python train.py --head_dim=64 --d_mlp=3072 --activation="gelu" --norm_place="pre" --positions="rope" --attn_scale=0.125 --init_std_qkv=0.0244 --lr=0.000306 --beta1=0.9 --weight_decay=0.84 --schedule="wsd" --seq_len=1024 --doc_mask=true --train_tokens=1051000000 --steps=8019
MLP neurons of a small language model. Each row is named by its layer, matrix (down: output weights) and neuron, and shows model dimensions 272-463. Each number is 128 + 32 x the weight over its row's rms, rounded and kept within 0 to 255. Numbers have three digits each.
A block is one neuron, or neurons of one layer that tend to fire together. After each block is what it responds to, as a language model described it from the Wikipedia text at the highest values.

L11.down1221:193127158157109145114127134116105140150143102185145094097094110202121125099116125132132163160133141053149125074139118169109121129103084132135107115113099161084138090138128134117111110056189136143107112128143160126127068111099159069115147133160145095081143151137103163105087032075188114136137121106138143116210091178132185162062169116174136124136162091146127096082117079082137114126130180158097124119124132096077139158152136145101130126057085092127167163141085128114121136132159101125159130130105141162112135169135107140241199134138118195091110142167069086121122126208158119127
L11.down1324:089117162069143144125122127138146105091118117119096107137127085061101116127175070122176142114190142137106163121157104158120102140109161172222152145098138131093082155123103097142115163177113119118096163159182174136181087116092127121159183118123164122111122071104161117130105129171092151144127140092148124134121110142121091147146168140071092188112205156188138184131137118134102175210101103140140154177126136070104108130101074097186143162167088108128123129114063107113127125090125161159131090145122125097147071078141148207123095138123168175107095052120090160107149120097118105138
L11.down1993:123108116056147130127114155129141200094079140126120111137102153119139118134067111168217148138110154115066169111167097108115134155165127141121127131164168120132123197117130112160119144141131149140122143164189110193167108154043160068099149117120126156111129127136144111138101158107146175171126105084141156111129055144140100096121148178091125092057139126106071099094122156102112088167136116126137047190084138137106136145117113139105107117120132125143219169153130097121126107061133125155157123131180098066121120092144177070112138116150168139135129148150157156156088132124089135146
L11.down2170:136155137012114113102125179149168073191133105117052122120129096199094126167000083144145199104094151135163107146194120116116105110134085124161126152178151144139160141107143072141126131082129125150127132169151110114153114099190129132124079136133091124088085157118188110086117111119173071162144114108143147145161134193104105174120121107108142172144102150184135144112080171116109079152115107098089162130133158102119126075150134128161147110125190139117115209135133127140097120133141139154186103147158139117116137164172109159003106112127156203080139147108144097114130075106082096113
Responds to: Hyphens, spaces and opening quotes joining two parts of a compound name, code or number, as in Liekna-Kublina, Sapfir-U7, Squadron 6, "Think.

L2.down606:089094156092158142135087131181088131119158129115127092139150178123120097146149132114115147150103111164084128176062156101137100117107125104100163138116109157141149089109102147146039098105128176154159147131111092145110140086129083159175184133163080131159146135107122118134156126145120113088140094099069129128148181186116137116125110058160096089145108111141157132109079180141095194146168071131133091157164090155109171114102166148146163198152145123076100115128134146161106152163032169145178082122146100129087125134156138159159091148091160117122155180114154131092162075101123159108
L2.down975:205179105163128145136117102141120111142146084151089176127163117080188118197127127090126179146158071114160135100164178155138086126089105120152185106061160090131129068120140128115103105186132104143078198131124105084145092141156087148094189136098165108100138114182120085111108118164141109122155082200124105110139116121121114056127136099045144185086126178124127117114092090162084128116181120107145145116100093088158130126130113059084143097169112148068168165101117070168141139170108150139115104106191055161053185086127123069113116140126147100103155162128188126097076070068136113110
L2.down1021:151110138143120136125094154186104117071139157119127098135112104120124131178084135114121116133072130123106098111079121125114148165113144122166146169158140113211111099173138145095125151147160128090131090087134104163091079118199125171131118163141100105140150148138170142141158123112159127141129112202148119158123136129113088087125113108129190153132165156142173095128066216082152154131148101145143145158109133097139081147125130155155125156083095110136178131114071082170126142223122101087215127135130211144178070119165166131041116125052153121173117059124112151059125126058130145183
L2.down1036:084140102092147137179123179113175120110157153126168122076160158151119073106167126111133125115176125104112094112106148156136137113159103128107163110120142096154109144173122138193161176127138112148090093129144026162124107154161191145162157096122082143146164123108156089093102087120095126177138108095115144192162113139150144142154134184066146131038153146099126165021147104151138139164125166105105159097176109112114115122117128101167154123090120128124097147119139123088137091130101130156164149133131043109123106141102147163124119135160080137156136147128155130161139098081151133131
L2.down1134:112122146116176106136147109131107131166126082140150127103137149113126130123151129108126154122086074097127167154130150116108069125069134143127147220144141108182124098138095134094153165135119088072193204149198205067172153120097142120146191151098095144094113102147122151039135174076138109118083130166160188098175125146150122170144085193044157110141096116147113111104172103163096119115158115183200147146146145137122127137150123170177164154145065101175146112144115136092106115116185071141084167119125095158114152176174099144129073139130146111141089172147177172105152093128122106082
L2.down1485:167152059158189124165152081172174142104043142104137172075120178168091142147146134106131117126084161141149137154129111194122153082131084144141166146103150190143175153135117129111143208140122127202169148170166100084157115079141045124130121125104141167130189125094163121096165131136142117115143145087147159143140145134111082174179099117168144128179130140181119122154087100116117144124195034187122125120135107141114105083068208154123152154173080123104130116158136103170116113111146126101132138086148096113047119095117159128146109102111126132115081113165149050129161185133097154090
L2.down1635:113087165120095102155174155098094125140114074133073168142061147160116153143113120129100089130129148134080140142126130097151190144159146150110090075131124126065137127153125143156140135171104089169121118111159158081115107118131108196161140127175173134137139128133160120139150118089174125151065181149087120094171097161160123124059149092151095150131109098115131140146184085086150138125072160094116160065126144145038149075150110115088146068134113104149101139114046105058125119117134127131153122115133131143129151126145164134132176181131122108178102083095092109141127121115123193086
L2.down1650:068094112148141145186143099063173136139124124143097081098155148105161098097079122098155143157106111155139172078098139162150113145128144090085091172104096118136142045117069075130101170186123154177159147117142117136129163133073098142136107107173141165046143158090118109151116110171177114158145104139152038119171165202141142105094073155150094162071134130152098162136156099150092110138090128123137193131063165203125151132070165104150140136071185239185102116122114063121107086132129136091146134115154072105138165140188162123138107211117114108129114090170140151091164136095132123095
L2.down1679:193171147181124166153152112105133115158124099159170140106101089136186145079168132136087109143050145147132134071105115184131136097101080099129096121198112110139126113122139107133175127123139115160132172122094072129089107160097177163151132104130191162183107122160163136082143124111157048129146171110082144152104155147132077101132095079165147139163093137134210121073103087173176136139121086076125133118160139128026119134139131090159092147161120147147132133191119059089160076100097190118153177090124129171141196117138134167130192125056127162078063118052092187067190159165100145159
L2.down1743:136180074113176088130142130116132150101145178130134156118103148090146120176100149085103104168113151061185153176132136139097164189113030137076089112136106066085114123140157066179138094174091143153135103131055143136135184118089086180148109112164175125154115085090177177053121135101157104156108104163155122189126123122147081158141144191094137174110099158145122101092129124157193126163109181144110155107145135127078027163117170136116177134103123088172089131079106115135124124148136114125142135179139152136167163176107121184070050152156137095175084149127175061119126110146170183096
L2.down1842:111106100158147143190073161083174105140173132073090157104090179154157088083169148080162097156158095167116133158134093111099148121146152127116101118121160109128174158156113134116113162088126130172089191133178127176110139123119135134159073121152137160130112123066129058138117168144138192187161130173121054116148101135168110141110154111085041148144200181151184163102111074130129136157136082149085096113183104111121131124166189120125126112185111061114140182126165122131160157087102125107173054138166131145116095154069144103112126119110083135127172151137105147250113165081172147119
L2.down2022:180128157172108114086116148115077083128146181084098153149104111075115086083128133121116129099090114072141167148120097106119143176118205055143146142065121142166091073110112150104116150144173164112085144160129105078137114140080122097086114124167104071141151153120173130123162118127159132127141126176156123131093130134060130189113083153073113114151119087162138179204125140176183060111127156088111110071084143135150172143163131120096095173041160118109155169102195144130129126125137130069148159137106107118185134206131135077096101137067185146160145158166187133044124100131104216172
L2.down2131:095148073108179087100104192122130157137121098076128100133123116103074139134090106088138124157142101095168119109073121118132139086154155083115095118171092143175094084118102079088180136138140112115167131129154131170150096107136129162122146110184141111154165161125150143166086055136118191133092091181123164086171179117040149146098168146128152114169118074105090116159175120193183124121168163104172058131098116110135129127113108110107173112117088083135116187143131100140101078123137141083101138138080164176146082142162132176078151108016153121148147045116122139069074189095186175103
L2.down2391:092163123085099132108118178146123115137149190087197086097116095064126119068131140137118129153131151081110158108137090149174097150100068111087094116093105093181130106179117160102108088114106165141103134142134096101169097072075117116088193123128177109116140157067132125084117133123126133194095146102163155129183108106085087162126084142105158127122191096147145152140111140111105106115120058132120092146109141118194113150099111152149192089125159123116150094118042128147166175172124085148125111088070113107159124158155092083132108111102072108090110150057121134110107145070100131158
L2.down2479:088116103101173172132169111121118115130145171089145201059144137072087161148072124160086182158177106073130104124159078053149088154080088194158071139126119182128089092098095150152110070125134154137050150138171195099142133143153100061157119128163145174042184073211128111113167171116106149175108180169103100101048133165148165145148129079109089117145104150175133172119155117139108128135168113120130084099127158150075070096117078129092109100150077069178050136124129143145179193171124143146130119107091223054098124118115169139146132172083154092132147120125108084137149166088130086121
L2.down2535:149187104072113119143127134126124115113162055064100135104124079144059070136091124151172159119167110077089126123160137160188151125151123133164177105165149106140076173183155097167087115094150139093096125087090128123185089156118090124144071045155073171126179130077124108120085099116155148182104151113093130153213102126103142061096089122121168104091170173143102128104112118174093123093145136113137152060169088133146103130098139122111185089175142099147138094121086166129161117115137158096125106151134149156123180076135094183138159134111132135155146131089205066169120102140174170153
Responds to: The space token just before a year or day number, usually after a month name or "in" (April 1885, born 5 January), plus modifiers like last, own, only, same.

L7.down1103:082141156115141123149111114109127101087138173217121103091115078144158123140212153165116174147093159084120053156136083135110107137149128133201161149143175128133205144147173129129087115126121069130167100087101093144092104109166080106092136101133110161102146123109191108153149074111151114114176114096119091142167158137092109141215110119145147138120170157134168105133131135094144135173110084175129190170084127136093079145102061091213127132131112106095104129085098153220113180115120139094117128172135107124103131080097150174150118181113097137093116183147090121111093135125155163182
Responds to: Apostrophes after personal names (Shafilea's, Mansi's), the hyphen or particle in Arabic names and clubs (Al-Hilal, Abd el, Failaq al), and "great" before a person's name.

L11.down1121:102106120102174136117206087090110154185137160066102099143169051144136140120164185142097107074116166154146099163124112128090154093150113174115120135129177146169080055089062140046127139180162118176132141135140113092169153117182103157102135117139166147122100139099156160130117093134161115135122169175214094092161107090136187118125162139100160101116137196112177120189148122146090122121078104105110142130095101121090114089151203150105154075175101132132064171132172115154127132100153071023124128075158176110130192165109102109031132126086175103161146142151129127093163121139160169132
L11.down1936:108155182133064131096072106180062096176130103151145179146130162160148105138197144122084136152108150090112122172071106169172081174108106177077103158127149109097118119151140117114163181106129043154112173074177104119052149154176088169072112137070076093119087131155101096165092133062094118129150088136178113147167111165078142086132109115110081199171133161075123125086135104097172109157133120169167126136106079136075117084131119109148111134146124131147101182128090071116149081128187166107119125099157133139163092113176093122139158117128092117112126074153111133136206130169113155089
L11.down2294:138175067146220159098098103089081140128123078131099073153106132132124149144139064096125102110136140099158095112107136105132123118094172064053153143114129187192143117098119110120121090152109134127120092134116139118096173142148121187105113098090071119167119129099124144174153114119200138119116119158157063113174124136109070080119112093080153154097146123128124086147127085112226093170128132146110113123050154140152171077115143092070054137136162136138122133094081073108141109141134151143138137103104056148145113124197081125150107105143089101093122140141148164074083072147183188116
L11.down3067:153137148137141117133149125143170133122096103140152143193103125104152118161228142131118099157155142111090099160101147120073080140166084130167112094090104138114108099090104078102129123115096148158111138071139124123067145097201173155154125115106093168149076108106140099156117113074139155130146139116152152095122103135144116135089119166114135064105130141156114055090157138107183149105109119107125124165092129146125153106075162127126085176138074131053106122093100073102132085117149141151192131142088126136139141137120127088187118098137185135092157134174143141180144131116125199144
Responds to: The bare space token right before a digit, mostly the day after a month name or after "on" in dates (February 13, on 29 January), also quantities and table-cell numbers.

L2.down125:119109160080089132062192147118132235135113106122127114177128163113177131122145111096140118096111123156087161132131180077176111094078124177087140152122119099146159088130077163131142153153115127115111142100102172115122119116255156092172066106095100107132129103098136097145159139130176096119155204147084134132139094068145132131099130129119131072054131140070072149102118142127148113144136144128075179156100131071095104166102191089141077129178123205108131153121056145141094127077117177097150130084136172125145137134066165102091092083062137107096145138102118139175146160142107163123
L2.down270:107083169138121150114102158060146118114134116159118199116152174088114139107085139052094128137117129119192220142104102195128189148104107160138090120122116115081126099182075166072151074147090194138134208121159137063111094170148121132178135100102083158085163039138134093139095165054127094138118053129096128189184099211118135107143163175134112091058130106174136163169179198137145108099181154105158120107143151124171182175123185128193075127141128172148146199054168130104068109111131100147134127152139099139113123157116173093124138094069156142083108094124129124043079126145116138140
L2.down305:138176153144120099136106155145135117121119140180146125167122159136127182102117113159105142092159069047154081138083091128152112136118169094110105087135137160180146171152051170161091144101147131195167122089182118099128174158148132097141104117138119185124145138117142124066161107099124088164184090135114127108176113085115137087118148090097178098116150100197107053186131137111115151140092145099110072155162121115163141120129064123106136121105142095078124134131106129125138178168110188124129133102145203157142122121152130133118123089108104109157106147148121178072124070086170092158
L2.down871:112096130139118131143142111146128150101123108164198165142106155096169114125141096095152107152109130075128124109165117076088124136149150160179157101109080158131159108140122168174116067127125109162108118061132151168088132156137184158182073103068164137105147093081162109133205193105164130129159164148124161161117103172108110146124126146140118103123102142111175118146138134121089176084138133116130078140159187082157183112150105111102060132209182162126111108176173099112137120104123203145135075119184090128121116097137119158147113140152082052190132123131146127093143080178109086090
L2.down986:162138115145109157147138173142115124130055180097152154144109154157125160169133129132105118089095098144132149104194083170121091117151128115116115071145112093201107097098132124100111095081145145142070127057132137158103184114132122133145149156111157099092151096187159151142111113078075045092127168082086181097163111078133136156134172146219104200140138109179136098152093125150091172138051169082087135115128077124124112089094106157179149138150124150121145163158174133120146147110114089183084139105104146110074139157066176186173119169119091081115108174141100114129089142160148218123
L2.down1551:194158082127121152147139117177124190090088136103134054129116106106151091081146175117128113159157153123101148173112097105082128126145142135136109135158110125095095154120128169155173136090118118156125071099119102114113061135115123217120139155134151103086083099162109178160120130115125043112176157119136130128171152134092137121085144117064104177142015124172162135204113125121078156088123129107129097161134147110181141121158156118137154171120151108186107114148139126103130141087191055119127163120110148118114160131110151130110112095117106130164066162155106098125134110130114065154
L2.down1693:101103129170149157153108076143142102153112174157138115118179176151100115079155097109110090132058139149152101111115147075115155054145145155067147121152109080151148131164187103175126083114107111156133117094100153162136113137127143134118146125119212095136114150178145087098084142158084072130137116140147074145134128107178118133142104170126043113152083160173079144193183110067138096080143137083052121175089185123079116106091124114149120139060114104113136164113100113130156159125183108130155110153177130122114149084139091117181119192106060139136192080113119104132146129111125131119
L2.down1733:142144144111089150094128162182143134175128191158131114093163137114171129118160160161065120135141117137170134147209112122157118109180137112137112141162070116127063140145118133138110079118140119192177109137099124121139137168209142089080111076126144106099089144137114160138140124142087112081062150090130103100190123130110115162149125139137113152068146142111118132126136134135169108131175137118122131156111069051127175132172143146136178152160083144162067111091088149126131132138144148184130118122116088179156160111186100162130109088127092130154129117150119124126171174119164139115
L2.down1890:106194159161105148096149073081154181109118094126144094127136160093136129094102091120138108101132123107110165096181102118171136115085162121144157101102144119143074155119143124128205093178075091136147104149179138128150128140146217169118124146145123146159040125197147154144143174160146156199163180153118094114133135129105132156175199124211123148113151122144143111116104144061122175129126104062173098147119135120094160138157121135155222045122154151117138148126112071130109127122077103135142121141152049118066079136057131151134092136109084132145087114117124140181167150111166124111
L2.down1943:069132135078099176140116129123128145112122136183153121105156200120138198205170148104103141085110144107172106121146095123155103086150137100064123129130068158147115125156142157142130118107137097145108177110104123111107140154140161137161125115202086140091112111140106146135154174146143147167186143080166122141126127107135170166185122065106038163105163177150116090124172124104104138138167122121100115169156145068093090090100152101158113124097115074132118095128123177192106147172136142137107086048083134125169150129086152132131139177145142044111093144125194211145161156170154121088
L2.down1980:119120122139136109134110116116172102147151133164131158101092135151115037129193105102111088123123150106175118166112122108120164085125099174146181159135176152162100055192082167102140070117091124115147143104138197080125071122158118164210168161114075098072113102121158080116077203135126150147112094162131162057139151155171106175086135097169126132077105107143142132159205076139146103106115180068157136074090144039139111135058144088144086117175110080147056105114131090125130080130100172063145163133168130142132076076163156133156108105129116120171154088153148117144118112141114183098
L2.down2164:127106118156103101114156110156151149160101136139144096149091112067118096141170170117168161132116145116116155152120213123128197131162131175162176093109117196104115115157114175133118076141156154101126107098125167041162098189189162152125155154168141057110118138141169149110057194130139121146139093149138136106146138180165142201101130134074101180126148144199147136098115157103123119118124137170176123114102085168125147149116191105140151131111100167134082136186074062101178091148129082071121117111142092119114080135109110122195138152132103056117120133182059150133095102079084109156
L2.down2509:095114141142177138107115167093043105119119084107122199151134168124111096116110057135180075120036095141183134139083137109133128167173119079184158174151126153119157108106086172147155101115063178098167167118155170096184143092118195148088082119152088134173118103125109159099125141138126143082141157189164134117122100132134170123121111162108115147090110111156026147084108096131125111122125102126061122133167138193120141084064141061179170053169109159062103156114139089121148134193173119055129117089147173141133133136091156166136142070114121076120086136119119201093071150126094085135
L2.down2600:121193064164108150176110173101106142089107135121115127169089150137103105128086099092105109165140125092094075129093141121179106101183094139137158133145148091119166127104149135128070141144086105120097111137107168128148160053102108191126163122117105142089157069155205125092087130157156140152117145148129122142043162172112136143092123166123142127149105084145098149131149098117095094158061136149132079126080149131172095088100126162106139176129098151141133104164139162130086115162150167201143154095110143211175141157160052120132147143169154104151147071213153072118119102177135155147
L2.down2823:139107131132051123063129168204144077122154168102131105173145124078125120132154104083082146130110160162143119139137166132126134081155133119183162127104138135096124144099101145114114096205203119165107134064076119081107136152148101156162095121133144130082096148121130080134130186142119126124097160068160148097093119147156104128175146156125104153125147114162143032096150074172128135166131141143174130160150151116141179139121053093111144167146173088085106152152118081162161155091147116135156097082147078114106037097102087148131075154136107144178184134131109131152136050096150135166
L2.down2912:128121132118140147112122055192097143106144123101115061166110155139110141127105179125153143108159183139147103133114160072152165122124108169135146192166154105084136136109073098095168169129151126138157059089105145135134096121121110108125155046075137074123101176131142128109134113155140153159102103164138074101192138099137166125089089122092117106145146170153112119133210074077126181186122147128075127149132178117059089154152175159148089127105104132154100143210126124144125192114131138110082087109125148120137171129126182163103117119138107128146156118102167129170185086148141110111
Responds to: The space right after a month name in dates, just before the day or year number, often in tables (February 25, November 1918), plus digits inside numbers.

L11.down667:114100153204159074150117141207135104140155115194112117105095079133137135190113112086191149147132074136114120151192105148071125110140170102136167137128110168120159117134140169112142117085077182128155171128157109111155176100106145132108108135067091132097112130128110123072149095130117147094079131124169175106152138144125110146156093063216148171138133118081173040094102162138121111063153110106128147126084139133141136190145140155089110120114174142128077194119123117183131088113139148132163102172128092124139115122139141119152148112114114121184146081098124134189106121162137150116
L11.down749:071121102134214118163160136158171073149145169096090135127091168159142094100149160023115142188112150095134074118170126122101169141163098203110185141141179145157124100108108088072167116083122122139150108174164133093165087108147133187154139078071113124157141144149151165156118108098097143130121151141068120138194123090122189084087122083117105057078154172184138091089151140150108124094114120125108152090193078096059188109117150085166142129086184133129060134080090145139132099114100078174182114108077135138145120179121175086162122159147108134157153141133084137141104053148095150179
L11.down1160:117122068107128136174108228130120147095177132168076167117136123136119128154154178122133186124173178107131077111149108163154151114155066173161167123149157186126142084096098077115150088106087130161123102075162132127177142092103130138167133152136158148174150142172191130106165140074128122139117164190133121107106093116127099077105113130123121123102083180164117102068146163157122108157153129123127085046166091034138119091140114117098159150119133114141161097177133083126166110138127120158189125121125104172183148093172140124113206148100141115152193118158141093137093146124175160135
L11.down2146:144153079163131096117120128145116164123118136099121124056152108177169113151119104151101087145128074167117135161122137138092143109160099175141169069140100103163084109163135108130119122168065154110166130124161085135127139052136139112121129102138084156107149140174148136169111142095121112153063170151145161209144086164090120160126128185087174172198150143127133129073053106102198162098120211064118101172147106143146151092099143149099086091134111132096168147116115072138119042087146153083129150160151076102190130129120128122148158101138129166077158117172134053134145144085132169144
Responds to: The space token just before a four-digit year, after in, from, a month, a day-comma, or a table bar, e.g. in 2000, February 6, 1998.

L2.down795:110141132159201122137134162115081090129161064121131155070107151145094097036211144086132091105135119154136094147122125086152130111097141149146132099124125130138195140089159143153191181190113158155154134107173093125091115189141126094134133103168127076212116138102108144160104110119105115166153118111104119128107131197092144139102057123137146142150081115164135104058077100123165134129131104138167204130144068156106101157141179120135173116114091110069162100098139133152093113119107102182126125160088116172162210112135123126146157145117088204094093084093158156179144095124121137052
L2.down873:118094121082124077119104134132095124162103121118151121061066174128140086149094171147087160064116085152111130171178115192094095139172141106086095150099131127124107173186138120112122119152155053139095123092108153182148101131107139104108134165106093160159099139131137087158171175095144132122132117145128139147136119139058129103130120124124142161145158111156149172130170114109154133151125115165060090147097128155138119086109142143121097074130179136103154097117151141111135118138157110170182143148100134126121098157150085150085108162061110086096217102140080125141136099153113098115
L2.down1034:131108106099119106165115165140140141106112137116121159094134150156122157116131123125201153112112180177095158165053145054133079168077115165145174114157154059080135179185099121158204107125158108088117174149144125142079067203136096083066080102152146100149143088119125082128109143128132077182074151131134156119094097104084187155117103171161065132142159092191129128158100141131155138117141172094171216117094124097113096098156057121117153105179138195150132139124095166147116151114118166130125127084156083122139078127183120192135137192109121140100135115150156139147125092119112122098
L2.down1155:135039164178077148151174204148133076094129110092101118146145171146154128115138145135123093162092140098069097134138102139120142135144130130091106121106082116118126132102142124086126147120120135111191084154167086078186111115160173129141084075104120121137158142135127170143118092035166079109089163104122090092213129154119122046095158155166076127101104057120129128131167151138152157128094128114088208098111129161127063130140132181166138130105168121088141130108099062157097140122110100143165166115123129141139117130153161120185147083076138156073112160131125118118204084185166154093
L2.down1189:156114140141106132118132144083114058133127073138130100122109130098077133128138085088142157127156091089122125119094158114120136113049144124123113166129140126154144106148125103151166132118080150134117094150153137172115164156128120103153151117158103169140164137088118130139146106155170142131131144139135058116098130173089111153108136128128107102151183138079115155109112181121098107137129203171137160137145097097141120096201139068046157140122146125139143189144145164147143166115091075157132082119178140117129177099117139091093111136121114108094121075175192113180219102164063123104
L2.down1227:155160171162102147120120150163091091115121085159178132092111154055123110139127117145098136164173181093142160116094172138136150087131082184155127161127166136153092160099125171138128080143088159103185135148181128078143114146136118148098154215130106157134154138100115166166134111155182145137142102164145091155121149175123161170102144168088162175127084108119096144153192103127112134134134097100178116156161124074115123100042037110165172100120093100176104126126132174105128128128137123099166102162108137105111103168154104125102160149092156105062090140152171143127179161066225097101
L2.down1410:124160182175120079121160132141165096100150113192116127151112139111088151078101184151178122159147149111202143156171180173183090133095173054169130126129127069168143072251111110156180142101104132124136152103204128189189131121049163179129114226095057090110112095043138123169143166175150159158192127167052065118089176085112138144176105144088147096141159142143066129103035152111134133117109130151109145123138175104060120184128133107129112109135111160114140144143100118083124113064092147094133097168151141111124106149150112170063145202114146144114133110065092077127107131083113138147
L2.down1532:135136124104104158136096130115132112146122118098126104153099120068178138098094098049142119140093116082152126137099103126107106110160106183113090067120130073078124158127104125121109091154148146177114144107126108128180168145141110121122131138082197134145161060130139190101113134107071082154169140082094095127113156115141145039136147090134090133136139107145139131133168152137118136151190149180070076154137067132127100120109132148072101080144111156134104174162131160143157156108152162194109178158114167134115152103170123083103125103152170139128093140118098154120150095140158116071
L2.down1712:124154121095098138080125122195073129165087143101148150126172122109153133204176120110152155142103111129089141099193110151116158105124156129147147110110111106151190104133117177107088092201112122095131152169106116139089120104192098160083125125139044172139138144130116140163175109052162119100103126123141196117127207120200134153153168128108091134126124110172077173098129158147129110173118173115148193081139229095102118149150168060177186176150144131121160127177118119087081156122105099132106131107099113113164097108182127083106129094037126131083144147118129137134161135168160221156
L2.down1806:126110142065126154102127128086141102139142139184166114190100124134158120180133117119161177082118082087130162123106102133164129080212110190122176077167144130113112119122154163105105071101145157096153143140188129156160098153158097086149109179170137074134153147100101149187134123127131086077102085116169088082178131135099143042145094084117116104136180103145133168119129115123092153171148099145171168108102124073096052093168126118237179125183137164158126123143094115157132147146091168160126133129123086049128143123116149111153133086091090109137095163150112141175101137107155183089
L2.down2294:127118125120087153093145130148090142114169190094147088126132130098140094102156096115195122105104104064154143090132178157146131140109164125102116109123095146115114101123158081105163099138143071138085131198088116115114135118133127088166150112153096092128104132173115136133125171130122144130097078134098099115127131108171061190149173134160132133158132123071130090087137152109093177101177126167151076103167166111175110118158199127064086131164138110094152069095180132151153168110140180091173134174124160147122088114121107145134149133121115129072148050154120201144116119198120093091
L2.down2349:153152120000094077140114150092158055109054130132110078118121098115146122101115138156146111103178104079124148096108110152164059105116106142122126146121152111091189119129125152091200132134138129134139170128082151120181072137135172151122150143130165133146086100106126142060164071148084127117169127097139146108099136136163077142126073172079178135102101070103105180112139162117108134117072091134144186151165150129088107104131149136123078130141143153125145098084141097109166140190141130176139054152115110132097131158143140069122137149113075122134115157104129158092143080123095112050
L2.down2441:132123154103102189107105136141096119143150138163144101114135136152153145129109076133152169144204124083093130074163130081105133179122181187154142095107125094135161146143132087130126107104171130163118114094135152101087099093142122143122113125188114156124153125127122085064112196111130107124157154138157164127127187147083148096121218139142103114131139163147156106151071131158045121145147112145185201093196112096136113113098157168180156110214118059092107126128111099121117134074073139102112154157153144115133079112148094196097150184159112114126103124176082140105161068139114122147
L2.down2778:158142117122107119135145141149178092101143115159107081088139097149129093141158134111101127106137153114083099152143120119123143111157130171147151146129187144133131099102183154159160094135120159135130125107133122118124084144149074110182134150146090118117111064114157150163123153122139159125121132069128170186177197140114176098131134137150101155126156139162143168078125123155112120134174181137213114150128133122197133128114116153133102120205095091167075142094177070134130178135112056131197106119143089145069105123105115195083091137082123143144049081070153133168169137107129129141
L2.down2955:078110130149141129156156123080148105123087114180100136140130117132129157141104154102187129161170154131123128091101126114090139189100118162137103182124099086100107166151088095084091134094168128122156161174121159082145156141071046096114153131131127140130134171146124150045143141091108147139135136164140140115093163114122121175098145211143175081140174138078123166128124122129156129136091136100098171121098189137064115093161132176108157129086095115185140120104137083111140145133107111125152151145125143114108147115082173157142134125113127145155122110046152114150165119068140147108
L2.down3036:132122110104121118176135159140081066134158148178104114105122113144143108087152123086083093113186128105142184102121137185139133107115137157153133104060142091101105191162207139144115134144100138089211045122148131101167155095146145164089081124173166064118132056129089096145116116138154079144107116126094130119165183077147138137127062150141131191133096098085138060106155115109172109158087127099111092152159134093139092159126135139154114136128129095097148088115124083135062152116121127142150106111137073116133118097079112151135091162078120173171086138171159150110087147174173142129
Responds to: Hyphens after Al/al in Arabic names (Al-Hazmi, al-Din) and after anti-/pseudo-, plus cells and header words in wiki tables and list-item dashes.